Weights of a small GPT-style language model, trained from scratch on English Wikipedia.
Architecture: biases, tied embeddings.
Training: a variant of Adam for these matrices, 466M tokens, 14222 steps.
MLP neurons of a small language model. Each row is named by its layer, matrix (up: input weights) and neuron, and shows model dimensions 48-143. Each number is 500 + 50 x the weight over its row's rms, rounded and kept within 0 to 999. Numbers have three digits each.
A block is one neuron, or neurons of one layer that tend to fire together. Before each block is what it responds to, as a language model described it from the Wikipedia text at the highest values.

Description: Small numbers in the middle columns of pipe- or semicolon-separated football stats tables (e.g. 0, 2), plus word-internal fragments in prose like hous-ing, bro-ad-cast, hon-or.
L4.up24:591497467486488525508473593511468412429537464505485505464467496499534483460501498490455529534496488456493508553480523451567462484509461452553531485495568467560450446470393526458540499478476537512500483529465502523360455547519414343498466556460470468476462565413485515538509568492505521535
L4.up27:533545556544492473356542525472553481451544458465512565526528514537574407500518544522442578454505418557526443411437449453523471532510551379438521467496553432542507544516521471461443631376464575544495473474518582488537602466531466478512570405464473574537601491456480563561499459436506672531
L4.up304:476530542496525469511454518556510435495527540510512582543491467586472422526527434542499546374525423545514515523538457476490475451396471412542389425508471458568465568406570417500471481482549462451614475531484541450535513454530514398510551511472453576599551509430437509548446420568552509480
L4.up348:656514530532494441469508546606599519467444523538568526576551570486514485442384474519536578498486541439490548506545467485520511465479554462556499454543484487580491487457507430458529501424505479575518483447510491489472472455530543478504628440457421538513521463454529542531603507557494488457
L4.up498:424471525506550506449467455446419535482624493495537490410513389558487524476475468481456551577408510388536446450528529506449485492547518473567651487592481382525488501421540531558483463515444553539508514500432469462466479496511514504462510448435497548515479514435499517489584526537544464530
L4.up636:556568533533497500488536513528520514446521546520398533530544506477531544396459427536609586533467528543530513519455502523567496469411540494495506431535482489480546528438565514461423504524493526488517538521494591386497477546545475534465492465520520516556458541436469522527411555428463450475
L4.up1192:520537414494477511464442494526380587529492445516552565569453468530511507461534431557425537555482539477551511481456540532498389468551545559526508457527508454488519481490516546550417574475525481475454514438479463462492491534530540467462528436520498583532493451441571581519566445505488548482
L4.up1778:465514516525487541469480579518476449545480514492489566490471475512492437460494563516569479495493459460498535499516499542480404539516518508552492400507533564479410443453498515438473454552540545557500506510482543433515556495586552492564582453503532535501485477478411464427494533481492451480

Description: Mainly the first digit of a number opening a table cell after | or ; in climate, election and sports-stats tables (7.7, 3.2, 308), plus word-final pieces (practical-ly, comp-ly) and "be" after "to".
L7.up1117:496516552435519417503502548573427552524493416430571483528431480589550547590476515495589464513461489489515459486530480525607485492508519504410556457444468534503473523478490510501475535476555572476580530509481450486584439528483521467452478494481522534449589348527461460495478439532606553513
L7.up1612:499492541453534520450511456563522617477512456514529554499538490565601506543507516519560568474597570489598526541613517620477505500524456473417517513317418456434515541452515401485444562428406529546507458363453558496564540497551519504473468566529531493516482519395396499557514535573514494480

Description: Fires on the token that finishes a word or noun phrase, chiefly the apostrophe of possessives (film's, TTX's, father's) and word-final suffixes like -ism, -ity, -ed, -s.
L6.up544:484479529509495443464555521461462528471491496575567485428597458480428461376494501469567512518604530522527473486506493604508493565537462535454527421573551473399486527572508531511525542492445513480577532487528472463453500539481496542517467541449556416550516471443597467514431480528505503420
L6.up1154:512546433595483456466371500485342567553469428506573608568524447537520477506511510493555439372503548446462444389496546548504557499504565418526522492494666483444488580534421486468545562434500413507546541464477517442505486527441485548454535456572485455626539455511543450555560450525591494514
L6.up1171:447495555487509491474505534499404487454471529554574439512523483414476466522514477527580579533483511509408502482559548472465552574439497472410476455406508484495503467482381511503546536442469480407574495564519519428521517446486404557493450523462499544393528456525462483584445576601459455493
L6.up1304:537448478600458510412499426462578462505484494559569483541564546539515590454546529484609486538482524489459415458568461539569549534428492465563531519407521438475516423475464464434537491546567525425489490517555574447524500492433436503445515516524505511526413457440400438572443531519487536369

Description: Main verbs or their past-tense endings right after a person as subject in biographies, e.g. work-ed, played, served, held, made.
L7.up1442:434542491576447564558541550443498472525530490502499542579521502540548503537517517494494524486488454506539632503569524545455455530473493489566530492486471538456558438532411461473540470501530489531518584440500560462578407483584492489527426464418475504498410531506504452598504501533586484490
L7.up1771:542527393571528408473541418496427509515462427425443496498485486552503470539581392572488497459515587492513508502482606574533466474430552528558492462517473540516497508526439468485650488534520415496501519551561442506550477545454387511492446530527493509490444415409451534392381463448485493506

Description: Short word-internal pieces that continue an oddly split word, such as whi-ch, warfa-re, refu-s-ed, Bus-ine-ss, ho-s-pital, often inside common words and names.
L4.up55:507443451561512464505528527477459519531467537513497598375593525473548576556490544512449461465523475456512380622395565447587504458434455499463552475519465427538489483467529590471461534445489430420462350518481520528500440489546590418517502512433570658397481438505421562488547642564525488606
L4.up129:484477543463402555497602584494514442476585503600495479547527476519571448471497558552474546409487545489397549564496535451471517487478437431496440453494479513514535509462589493589541406537426497468614461533476487495647503394527500394466565468484528566487476481388441453426553549614501503435
L4.up325:503503501478551500548547516496467490486517475487526514601536507488458508408490524465493424530481559513406542472409430468580490512551474398547502547558448513530611533480582534515483477443343440485466546473438480427452514481556509484523557468435577495457512478416509494487487625484517529443
L4.up415:487489556463581562606531479554521485508590483599456454501561497468521534519462555590491471445473581532548462543490509483479539464494484444484412474487429423466527433536534514604537492439495414553603578450465581542545500445542548467449505526432525536471478441381486449477480484553571580457
L4.up489:426527559460543495517518465496521452484512521477511502450567460613485475499548546516465554419456470438556434471459416475541452600472587449602426428519445420440472568461539505502503471408413582476560469447482521468485444525522587422512598479435485539477491442455599511461549547515526488468
L4.up888:432564479440504503532469535487513560515484459485453518477513567448451507447482519556459477504523528562529491545454519505590435497417522437512365513523437428496513515503492449473497501387605440500455500490589624497547465582622468465455444560463557482416547474427511482468446498517593537457
L4.up922:440512452472480502575523489492421511432418568559464532494541546501484545466428536508500442516567509492483549578588506501515529505390401432458503477531549562449476500525547538517564469359469443557465603522504519477431436487624495466527557443531516604477505418514442535539517542536500433510
L4.up1781:506547501525538476670548497434418541577371532560530542573517524440481496454594489519457495483499461487542539628475444508511558496408536522477436469489529544490532492546478522528473548321469475477492504571498533535477423521506512407481453479493444555469502492411500564420438464459547526446

Description: Second word piece inside words split after a short first fragment, mostly er or re, as in T-er-ritory, cl-er-k, st-re-aming, w-re-stler.
L6.up302:633410375586498402543549509487508471524522452549541508535598584559506477447540489582530466426352496450462457418508634489494524538439427524547499484429415437624474457413473464511602482558503441471493529562494500421542472455503434439461488486338510474466484426496522458537476451512551547485
L6.up582:599482559427527517600569446563530468460495556495463435432551442589494491436518537483609554421529496468460484508482616564488471510483484460385595397428477541534520498515524403533501494495557381518533487554552559479419583558508519424495538469370537451515517506498511507411514435570429605444
L6.up766:596482470497473455480517470495513458442485480494497523439534624540538430482500549542516621408511508499496478514489552462530524525559566569462487469422459493518556521581550522491531473526530454453489576449458547531456479516482458504413449462427474620424476488518467543400530467538448460524
L6.up839:501500515555460425548439534529367536477515455583466510504596531565505447556476620428532511495570564488534505524423534516523552500588568506473527459521594548527421591412439374521573490515553418473494518468501585444489532586488495491483498489445406494503476517529470493501471507481401525400

Description: Nouns and numbers right after a count or ordinal in biographies and sports careers, e.g. two years, first goal, seven seasons.
L4.up95:457541516466417511499483530580428539542517553561537497529602393484559471552444503475495484553509560618527550505570510571526481496525456537477531471502447498569568456538530549529514476458502451512432550567456508448381487476498537518501371544542495488615537434488539565498391504455531520439
L4.up163:551483556535510504599447415550477504486432554470572462495497530540481647467536492573634541414540496439550546533458575649371504535518517464508461448459333417531538514476540509540511519459477504482409488512553492543505555439525597454497461493490590473605511406520419540443431512582543472424
L4.up408:518480480504561500498523467566529543460502591542462524582558537445501386529452479505457460517490544503481496530544569517571445472497565481563513501469560548518594435503497481419595539473437472474519526430544543553407494566520467527502458608439451444426457465397566493429509464540474616530
L4.up544:512523439551488429535527556435495473477476505484505480520477431453521481389479514462542511525427505506508439508440624533468470500444512511447462547505500484538568433415545551491441497576428484508502456501550549409505483516521552446506545490420546499459464465380498632432565489546503520470
L4.up816:445438507583454452525565450489512555574447530570531447385498536511465568500553543496446612565472526506557389489616496593582581582526427460531450495439432447472579491512469495464516548526504524445475451442480487529457526585511491542493469518536605483462504486499519417499625540507552528510
L4.up960:474538468594382505485510504554507436484509463446456532550600550453455582480482436516564520483564543529490568447537575488512497486460475457516627372518552484447538536425502478492599529595560517580433524445481434454482426562494413615472431487444516531408505389464445501458546422447458429484
L4.up1051:460582508529469438516343515531570568603458489508448514487543559526496455570481562466511493532500406470495567531491549548461420532493506418497465548410596585486451574483459462494484469450458513505515489450493486516413518509526571544456538526460452471514503485424478510434451511514559447489
L4.up1231:418466480554464445480456486585536492427456620510497504471623550537414603469545500480498540514483521515501477574533661607495476555531494530401465457480581437501567493468518508446560525518537464436456486480543531525496470489524553488497436515536563419482496456488427454492553424542603534477

Description: Fires on word-internal pieces right after an opening fragment like st, St, ter or port, as in st-ill, St-ud-ent, port-al and ter-ro-rism.
L4.up243:420522555475509479547501410501431384511463543525533495536519492547460578396545511551449473422600446470412523477513546465486584523594469427465481495392527565450437490486488528500369467486544461439449542506478550519489526541548499447516493529577523635539567412484481504414525463555501599441
L4.up514:478498542454449522524380517567532528496527490541648526601545413469421549493486473512484505561481480458484435486512477539553580490536537536500582487462536527508521513461550409449479561495435503497425544497458482502481516384485521490526566486410575484568493491475481581401553407492535525606
L4.up552:435503494522539550481612508528484406427533454467634526455556545437461582438516623575570513447534410529441424474444534503449518454513470458561488478466567474490459499545543434502494478538466508559536426526547483560494506505520475482481488403459491421493536473541600517469476447476442537403
L4.up577:472533547505529476601483480476488532505477461571424459449548538540463526400442481575460565534490545509497505538441508478540507469471424457432437405472495559533556480459569595560452487429515446480475543545530488460408397446552560526578521472422515503424490420539469534424445411489487467407
L4.up691:503594431483503489489498497578461485425437479617569500454507491562503479470491532498536564529444498542416501468506522497480481539472576495477485376440548508478484430470480557494464524562496486474522438480512568532502525613451478500455565487404485476483485506471516586376538499539397596477
L4.up962:490587630446409491522508508525512521484517476550517484570462579429419524436525449529527463479497425509457424567499529512433507514416580481462546459490457585579496514449594509536554449561479517516533436510492436423554411545561506514467447486364481495500478426471418500469548490529476475451
L4.up1245:458512540501529400495475483471463533417492559534576486501467574409538497484527525556504537466474500464617548501521505438523449521542500434442440462497355493467526488470499565505438474445483412522515565481461517471479552422569500441584439497414475571477459436463515661498383538451415532479
L4.up1427:545510542496541435527536516464456535439521453616474459466558518557533489484387420515506549495579533565487519544479518553545507521534530519515504506514549488467497629483576480581451547492500509485515489486451565440411526471572491554576593541494466535498507513522493534496526419467462636468

Description: The word-initial piece "ex" (also "Ex") in words split into pieces, e.g. explain, expand, experience, exchange; weaker on "-ly", "On", "duc".
L7.up1111:413548451500516562580420503468528567497400523525516485562422500477493513475484502479595471470505449493532508590437575518554575533531497533560553597489503437410565467512566500580518618461530556444550500503476587471517519420581491509487470485441465459449433449492525418559511475514477471467
L7.up1720:449466547491507570553520470601548495476460493523528459462441500465461618539519454480492506429461532535536503526396528566511529503422495436495505540565394476442578498503422538563537515407467489476497506469557469405533538566486558523427411604450463495450409450540487531471555548444515526481

Description: Word-piece tokens that complete or continue a verb split into pieces, often past-tense endings, e.g. presid-ed, discuss-ed, disco-ver, say-ing.
L7.up94:532403474478468516499457517523522518421490617409497550534504472394476520458558461472554472428490481505472560526426485524454474625431510514528453479513454441468601598447519500514507547504525532493565524485501488524482562462493516409442429474479369426474447585469543506529553495503526489465
L7.up1508:529563573551433489470494526421498494447435539428496387569608445504450508415630456486499449505510576575453486517422478585535450611548537437497521484557482528552545449530428449487616564519428512494568528461495491480587476415560439514451454540484461439543413445428506482487548513433526542476

Description: Second or third word-piece inside a split capitalized word, mostly names and headings, e.g. Go-ver-nor, R-on-ald, P-au-lo, Glo-u-cester, E-ar-ly.
L6.up429:537447471428500476508500474559545510452480503559531382509428567531546521519531456549464486449471465525430412416466487513489414455516479468500515601490458442430541534444409487525506570482630506466495600593508529431470548598537532515502471472509507422434509475467528578430426666453444455445
L6.up666:585537480431501490553486519546534443419501491532401563419536577480510493524537447554568574434501506587443508429440589517572480531468520496439479512499569522467572614545466532422463561419531467493558586585509617449452482556613565531519527431565481466431464467534462463504454466509459546424
L6.up1638:459487516449572475505482493578526436426518553475455509497429524522507426417494513545523535566489432406441470375454636492551436545526424490394501475520555474541540503461465431512538539550425483503595582454533585505549530534617424414482518496513416549451498462413527479515551506491528484504
L6.up1696:440389539483502523492581565521402525450627495502444403464474595430504547430472495660485537536476534537494481503401509448551487566530427483518499493518412528539493532513442414613567546532445441438458496464548582471474494519534546485375519438473485502498444541446484538494478507523450564410

Description: Second or middle word pieces in words split into several tokens, often names, months and place names, e.g. Jun|e, Bo|th, Gro|en, Follow|ing.
L4.up29:555382498575519489446572461453411427493458564489464454536496526503458559500497609523465568509425459487487524478502440495492471410388520469500494569461427510569530547489427461487568506554484497539550458497570533522460515548534433553533557511555499543452487500467473481457512533465441463513
L4.up78:527523476484494499470539490532436463462505507531506491584489470572571479469531595500452594452441593578423524446522565550418446464426454427523455443490420522600485503471496536446534525403527490495482408500547534488467461570486460453508565429481448480534460530364555513545390521519536492348
L4.up379:600446542462519485518463535418493605512427486493528435442489509555493641490523425486572514503471427448470416542485479489413468586427397552525481481515484452512609571484537540495516503554506438435537510517435541484411447461510578506480558488492518556535495491503529518463458480599486514562
L4.up383:607459541455462470511516545452467419443456532530492466614439519517529506454464455561427454536470484477518513578480518497475564382528485534512477527462505464632500499455391418541502529552535467465466534557491629468466521503516565403424591522478512628458440464457495463469559609544524567505
L4.up542:498497615573495486551567469495404471512500504562494518532480578504486606424467590468509592456491513580500417496487502514517446573529484513364463451490497414381563486476507433579541486495349417530454455531486476477363498481580456539465392571485495498500526538377537451546498433480475468493
L4.up825:595456461476552440502499491523495569470497461473478440417494508509533559520472643438464490535478459513501437493509452423444527551504458552514579482515459487487527482457432494449496507532528435476546540460455587525416541435549516487508515498404539533500543463557564483408462568590453505492
L4.up1120:546527522505407567522497481515407425405544502538492512474514531436483523420551545551520590456409555536448451449463468437504505500476420445496547461489514457610498508529539530436432564446618468490538517475631478435581530535499500603582543483485442428605516431521505581515424436479439487468
L4.up1683:523440492474538530534474484532595621455511516520466508425486520470551474535485537545474606441567531580509595554432555480454503498419463420572409497484468492466532498480493530588496492494443472466575556485460501561449476540443450464477557475414458545543485565488492540452493459565477562544

Description: Short final pieces completing a word split into subword tokens, mostly the adverb ending -ly (apparently, simply, rapidly) and final -s (grows, Apps, times), also mid-word pieces like emp-lo-yees and Tit-le.
L4.up252:536545525597492487468466528547534509544524519541485506600507518402480541407521495466532515515472504437569492532458459594598473407461560517544484528503510521431522504537531472442508524489413572413524502508538521558465489602499467547428338515388485539492513466423511520319570521491401549516
L4.up1126:566576509534407554501445497440501447548434460471485420536464540477492514503509458538472451389443379477485489607516575521542498486512517463482540501518483511544572462455551474518543598438451561522434557517587568433436422400510571472509554565458580421637495470548456486466428470543582443502
L4.up1156:590448511626519442428576428510559532446420498485495445483427485419508534546498399538594526437424483517501544484462619558410536503463533528444555534472545507577457566465488513581512537461575480389491423519544528556492507529521487614420470534389504461445413458479525450464444503431468461543
L4.up1266:552502522536427480476371503473538481445399514514484519466435525500531528485398519494579563443521591488486549520526584535494520523520457502491540453519494474541505632471472481570488528449558503544493379509558489534430515523570499509558425457444463536513551443481526451472482463488474570476
L4.up1291:562489538579506577540502546556455561405399502532593534563472505524420519476407545504531493403602476485496578431579497516529523470497398494460479511497482464491440346549412549479576536461491521505418423455532575531477481557514519542529610430424544513529509458509562581404549460459465560451
L4.up1597:529448493515469486455443432485457567488513524519486514553569591516551475438470442522552499484530463468614528484525523562462546523465495461420566547540532515479541551530471443538606482439426600449472473512558504418537546572579483591478483423474436506571481389475480406513473596457515497564
L4.up1774:493483495415488474605416458542410548467569631540428453540426577586445492528477470576462511495456398569509578435542502524544464535415500435506490515481488561512530577539481433473522548519467511575509527573505506451544556508482439540526529539486440560527525471433594447496508527536531520344
L4.up1791:477571543587496514454481510471555402563417524375482481505502516416467512456462513518632512521480510517419492405517403576480525506497503503454497539494455492450505601497534416548528449417514447489454471504557541510462451553544540582545528418514499458441469471465515503487501530505562447497

Description: The apostrophe in possessive 's after a noun or name, as in Qatar's, Manuel's, the school's; sometimes a mid-word piece inside a name.
L6.up615:506393563554443493467444537433467431469462583554509499537522508429530576478503521443547523493449548435459487556528494542575438470556480466555411571583537504476454539497587452557514482403577374475548527477492544499474516482575489480482457415479436556463356428531510591553522560517498590530
L6.up1161:482423551479485508580453517514514549409499476480393488480481597529517555395551551511557535499491429491476531496427496562464505568561422494559596567442489403580477520391517465493521540535610533519499505454456510449564443619569533538508511418524429479488502483522432562519462507487452445501
L6.up1162:516476556554521485480493550485507488552372577594592495489511510516493487518500594434605612564526566524509411479561494520610538550470522524440585530558514480524549549425483477484485559472599567498552467552448485419535572496491458536535430492481428558477514438496536549569488545399522438493
L6.up1577:555436498506381427610542502533526494535469563543468551593487520447472474430578514488487541492458490427500411635413509501502481560510480505433424536507371438540500496488446506403578450468442471462501521493498571492386477543474464575479421493536490482419490463411516555439526519532544449524

Description: Short word-internal pieces inside common words split into several tokens, usually just before a suffix, like reo|ri|entation, reco|ver|ing, repla|c|ed.
L6.up55:549526466550520408491565556479489480500473601501550436453555530543515506457477492560547485531570553493520529597528614530447515526411462449516577489410546504488512418566491491462453563486469499390453448498495510540459537523605517515414508602474490532563523475529483616629461471518515644499
L6.up422:457430452463439501581490458440493535358524560583456458489504568443580549466488480508470435485523574551508558598528516501518487578482418433494487596515464460521587543504491418565577497515471446445508442506539511470515456492548533475424514497548464420483442548490434480526458537582476552468
L6.up1431:585467496573463453574479440476415606505446514563545527425541517534574591516501547561517548432486422556531577470540554456483457568425449506556533466556468534416506537570461494559477479499502477465439501523433539522540417485525529467448410535535480547529478513483462473523463484521558497511
L6.up1707:559519522557443462545423425385577543496496473531486423518521556513594478427485596517524466469445483456484436475495452529524554501482533550468432489563444517514509382511497596621475589472490531469529463524510507509459497551473469486437481500503558447534411462470432591460399519450601440488

Description: Second sub-word piece of a split word, most often "or" after St/st (Storm, Story, Storage), also Starry, Steele, street.
L7.up928:516445523507503460554474454485440468487487483526516522550585481540549557446607579495499508460496558582480416456470499599487495542391478561433530483525496504469546476452497530562509506417443521458457491513448449462485497595581478557552464476527577540479547478486421548526489435416527517410
L7.up1464:475510487445465435558483508510477527511515502500535521478483480478430590583520482454560517483483482526505455508510408472551528535484525545499482518477405422467580501496577467514521483467520478464521543495537594463415477546487551500487436466444591477492527440543452491617506588507497526519

Description: Words that open a new sentence or clause, mostly "In", as in "In addition," "In 1656," "In the story", plus some "as", "the", "although".
L7.up577:526479538470531513411456497576539547488537432511544464500530526577543547498580494582508583413509393371513440587479492607441515570515522492566428572484447460511469511428522492422513465503534559485479588494563525385435461607574512449461514528466589455421444490477555483447464605526423463450
L7.up1400:502528475520455519492442419500511536456486515548507437563499541492550561600454520467549558543473496429492606463482456478513524520471485459517509478449448485490601590493546508491573514488509543478564488449465610404547383506582579506456507555511426447477510484460449499523463482461459517444

Description: Mid-word pieces right after an unusual split, such as Prefe-ct, Pacif-ic, Tw-o, and symbols after numbers, like minute marks in goal lists (39') and p.
L4.up89:538436472516457547502486591445440506459521487588505533408521499433463559428426424471561541551484494486476482466582497538461547450456541558432437541451571446553504531441532476486546529537427447497440471517552522500458487445543558525473544413461492435552425507474474542537561458441440550545
L4.up448:447484481539410454486542532416419477494380598434651494381565474399541552457504506472521401586507604490500493489494473574521448484412533445468369590600518557442554540494548576485544446368526485473512357561442577491470473515486553524534519501475431539505472462463439510481449475456496444443
L4.up814:557558545475487533513541566549565585509474502537502453543474484518537538408421498542524482487513549527494482505504591553375458515552452385541518545491535494463552515496457490454498427543492514532507536416535565554424402502626533499461521483473432426527423478442495425453470440441580511549
L4.up1090:560471568519536512508507541433489473425556541477504541492520516533492492422443427490516473530522492489493467525480603528527420511534505424479518450469568445557505474459500477514502397525431393467451470512545547496467443450538506446515538424442583482489486513521498516504474478457552430468
L4.up1153:533433484602469500500481520514577528501541564557439478508478579458415520551550583549488545559562498520516501492476557493546411508545421477534509513533501505484544483516420468466529514435507429500512437483550559452432498488515527493529599424528469485515463467564490509454406469394477521529
L4.up1260:536483499477369473514532601426457553464469522441482497539426472537464407527507415479494559527538464450391492454471478542429452478512465428476491532472477635524551439443524485556584547452533497524473486514529514535425474454517456443521491459486487533516467459549443375453480457447460492561
L4.up1271:531481444550390529474442526521521518418503538580462541479597580624473480401409562495513485447464457571526473538570517548432447489435482432499514463461544438574523418535402471530489520501542438537480516443480495446479497476547574511496497536505583524448423427486490478440474583464527480543
L4.up1345:479534470493425486494520527463510501425456483600482551376483456419452489444501560460464594486463477490599505466380566530472511471385503458523439408487525376463499426511414561540420430484446473434450405506501508448488426431469534517525605449459568569437502483492473514428485487451562529511

Description: Second or later sub-word pieces of a common word split into short fragments, strongest on the n of ear-n-ed, also al-th-ough and al-mo-st.
L4.up44:523439529538463457491515560483483565465523526518554450494507544527538506420459562485543439490540595504505508604458558470509557563446510524485477522488493467573537526463541542469561487512458387409472458518539618482471447385590475539512499430501459531493472504451443602568478461502589511584
L4.up217:531498488507493574469603547527413498450447578514481506482498436494518486560575490632532486432563529571455556579595563587377504472449527444445552505518373527538525463504453427527526503502555495553454402434660493521493434508481488543479377522481505499483399431500509419447497515465548467605
L4.up300:570531459565528505518476485507399526470501456499466507497462504557467491537504514443504584472571487478505442545533555518566462548475498484409447491475534465524585553429451462392551543395548465491456513484480511509482507490525613466537472439549358480553584417425422521484545452514465617445
L4.up444:546534544466495494557443479430466473449520550487459465538565561454508455501467449515610453450547498524457516502482432493435497539452595484405476432490429533488564493363484496440550398542432383564449447449548586403518464565483499511543497490457503536507523499571535441531532524480564463541
L4.up584:518513527576509496515567466420461453447480540498459403412528564473531521526554484579459444457508497545512515498618512454443543521476442516429478463513536595523579405443479514471492482433554509514567437500567479478418410457442503547537537477467524416536447510449560491464522476488470533434
L4.up881:442401528490550531541569448440503410424529547532505516515544480430498554524490558490542492518570510535458467567521470462487524436481521432499469587506472562542512521470533415411536481471503496429574484457547521476521539452508565477505569466502428516473510415514446526471438530460532436597
L4.up1314:487485517517498514554516470482318529476492548463540404429542504531485537463489464521471444481506508521527397477389509450450466508471443473508453473523533502579492480354437436594483493487490435535500556478535509488478491504466523519497502454549569506514473534366469478452588539540459557548
L4.up1465:560523481505506438569576514409515521481450522447480546428586542400507440533576489554485547485519502616452530424557425536502418526449459437569435484492489477438473436515455502552423492430469444499680454491497573463393451446525560532538491412410477519570462481510535525481537587560544523551

Description: Final word-piece that completes a word split into several tokens, especially the adverb ending -ly (original-ly, previous-ly, vertic-ally), also -y, -e, -s (dynast-y, sever-e).
L6.up523:558437531507461522437424537621548485446376528542555598572478636490464548471509521539548543523578491560514475505498555579506473463384569483467516556469510452458442588464500483556529421520481581453444537475456575499484554532518450558485465551471554556524536466503500497512396431439479551595
L6.up552:592495591563593465548486534478506463480394496523529487594501458483515501531518543433575559507539451490573393440406504593481479491531453467469469530439461543477593529483481517653530514463561445466506489623482513491468496518515511612410443520512481557500441469467469481505415385491522495442
L6.up1236:453525505531442544444536574497494454560399524525501487545488462549481504537519460492508503444560509511586442530538491493589506525469460552504455428492478494456545534536467421513553518396520504409563461540510563517470548530618435491624502503430486551479527404482521496566501531459434557575
L6.up1360:562517615505423442568482542541462542576433470472493507598564608482491532460457435463491522546484444566453471532434503571567466487382598507485490485491519489415455538511471501481499496406510517443504525476463459457466454515548383566552476446583530500497449487519440484466494499417508516544

Description: Suffix or continuation pieces right after a stem that could itself be a word, such as resum-ing, consum-ed, Des-p-ite, rep-la-ced, and French des plus a space.
L4.up103:466394543486498521494473477531444557568493493505478535487519487546519507483476471518579434583441538472553478504568442529555543487425572472491521486473517525577513530453447605487522502516507448508468609524534547474473425530465465495378485521521526470454515483508560496490466590537397570423
L4.up177:530436526514514484553478433521481650486471563488475534532495552532425411442442511442545497415361434455495418502461526518543486532503504482491465478469507463500566414474453437459502454456470521536500478442539533518422510419525541537394426415440484469467451525432441485471579401673557454478
L4.up354:474348524497548511569524415565488510456469496510554603518498459474449536524529416443493571521474464433463432422468478501557586544490560526539568533459502494508546565473487545530475449609485474502502531413555499527542461452458615420471458440472561390424450541470506493456506436479488544491
L4.up401:417445536581536392536547494446483521460434572483412514578455420464442469425509519502551533460537430498439424490507460541464489560400564511451435498485479517580607403424528607466471477608442535430562607576501578514458412461520450461481521450451501463489492488547533460494504493509439446441
L4.up698:522453518479554491408522420519393522486576635530481506426492438498495522490428518542494452532504479555559493485540454490550479440513494485553480448575535423512426489566399558502451564529400390554582494573588620506442442515515518460403503523447529494560406458465507548519522529552502518570
L4.up722:474539617450459522531538425477497491448455508556576490531476475488542472480472501544545501512478497522407459490539511566518567474518540457465580568481586548553524459414463489613510454552487458514449454552509595531473553475520564550451467478471524525468391587538483442476517556649512550492
L4.up1712:523467509570582544546394470493417531509408564502518516437440506488368535506480502491611552474426502453473473425532507552454523496394494440558448449453523469467553427567492615566558491405422450420498484523513447549459475406503533521489362488360563445496463421522532474416504509489538479439
L4.up1736:574406495460446510496405445447626450523454497508465550526519517449493443572572386571508594519454591407410515495491512608623623524431585522554494593441540516550496525486470493474505496403502388419533532435500502558506438509520468457465579425473402400507464520471541478546579471503469501531

Description: Short subword pieces in the middle of a word, often the second piece after a capital or short prefix, such as E-le-ment, E-ar-l, Né-g-ritude.
L7.up313:559461419482553426501485498510559523551372530569486418512521495480549469489477439545579508550528560545497472570472533511511462573505503399459476535505539605445510505517485418520507489470460477482545495546544461537508557460560482437497426441552488508443502468350469414519514468511520577498
L7.up1131:443596538523436462390496503440536486492496543470509405415492540492501563491491394482480470404511514481584463487422580469525501563475584412523511513496473471482551495437476432461514511515410454509518565459495565532555476493506477505361548493516422559446497511451529486479472474491523609548

Description: Second pieces of words split after a short start, such as Ear-ly in Early life, E-mer-gency, as-s-ets, and phrase continuations like As of and as well.
L6.up439:464449498480455484447470445551399508544468554418398493546399515455479555492626507557466507498450493563527494555490537415511523497501521531418423471489452546621518524461430507486443567508459516446438571507454521484400602556448440526342496506397542491443464537511467470529530407649469542467
L6.up1112:495458581510494531550449547496583460572496577529472464480477480545471466522525445523564474499507461463454480453490543543450452617484538414527455545429480568512472536396402504567489546398533433479569496502458472440443511521553509467391499460471417452402527520514472443581422572519441557534
L6.up1156:544437462539478460475512527511448515414475611482512516439601511469512511503516459557468442537467578498525440523560504470610564480503547494499452560497455507481520486484436473533526536492507442399476436553549411502390621554513484487500453529475443404397567491457515443522461417509455507482
L6.up1622:428392468501471563524534451457452547488447524489459403546527488461471476433524436609484545480550488586463523511385505542468439524437495469502547533500396414496533460416410479502512491457550492432519462552488497476500426552379515504440511435462479443451484494471445426527533462515511576575

Description: Number tokens starting a quantity or ordinal right after a possessive or article, such as his 12th, her 200th, a 5-4, the se-venth.
L6.up507:543465605484429457551519513525415539553415479494539526536482426506398554598521471494572439496569465482532544488567505522466551515475379467556475565624470420474459485416496490506513475511496429514468473548516578546377502492664485528456538502466618460527528498479468536511465519523634444479
L6.up858:522451594514507497562428519550428536419482507517516550404553509531521512577411462433509505431567472462528526608541485479603583538431394435496566431505452467445517460462550556489497554534491496508407454514473442496557576559547454488454389641491516499427489490502443402479478470537476491517
L6.up1024:405458475472501429461459545564531510540502521524526473509465487437462572498468414570535603462551526518511499488475589549527553535504408505451516343500382414463492512470503508596476523474445537478521516527495525555474497574467435519472417532429528572439410436423426551460533434554581505428
L6.up1028:524511469459483529536457509505498491559408451488478491543527462502537514508492518488460610423520433547562461534457510477570541515440485532390562489416569525520524507387558359534456520558581532526510495441520468509509590532488465476460443467443409477469517499513372503437440513617573558552

Description: Separator punctuation between digits in numbers, scores and times, e.g. 01:00, 34–9, 27.2, 45,000; occasionally a mid-word letter like s.
L7.up143:546496545552517467482549604472540523497496492577556469475640496507493510366467495477489464541503530485484534517476581418487473528483548544475429511500517448478558426459529409479563583467546478462480544579471603512491504456529549563463520426462390461552454521484440447492531543503517497559
L7.up1026:443557464525507439487513570548480496557470544569495447521558575543459525471532438469514542522527478452539448552415488497489486513448551395479392478412468499556602507496466517447463478501480460431485496585537567423519472445463510437421508507471515544558429517509526493433500487474468555546

Description: Inner word pieces of multi-token proper names, especially after Lo, such as Los Angeles, Lowndes, Leyton, and of in Museum of Art.
L7.up326:545396602410484536534459508433506493407484479499432521556479467529543512442549478578568503482521492491450573441448489538428482610469533496476574451466507522510472596486500413592502479434435419502446527571549499470583489478549556456537481511468577570507545448437489509400457506478474576586
L7.up744:440454576461527513532444448503549581546404502482389516495500568412494467496454508491469586457589524495464489551506532520525446577471465512533483490467433508531499503447481491550381469574476433412522449526535544484461521502450517450484508466442457479498481471486477467562460502545430519515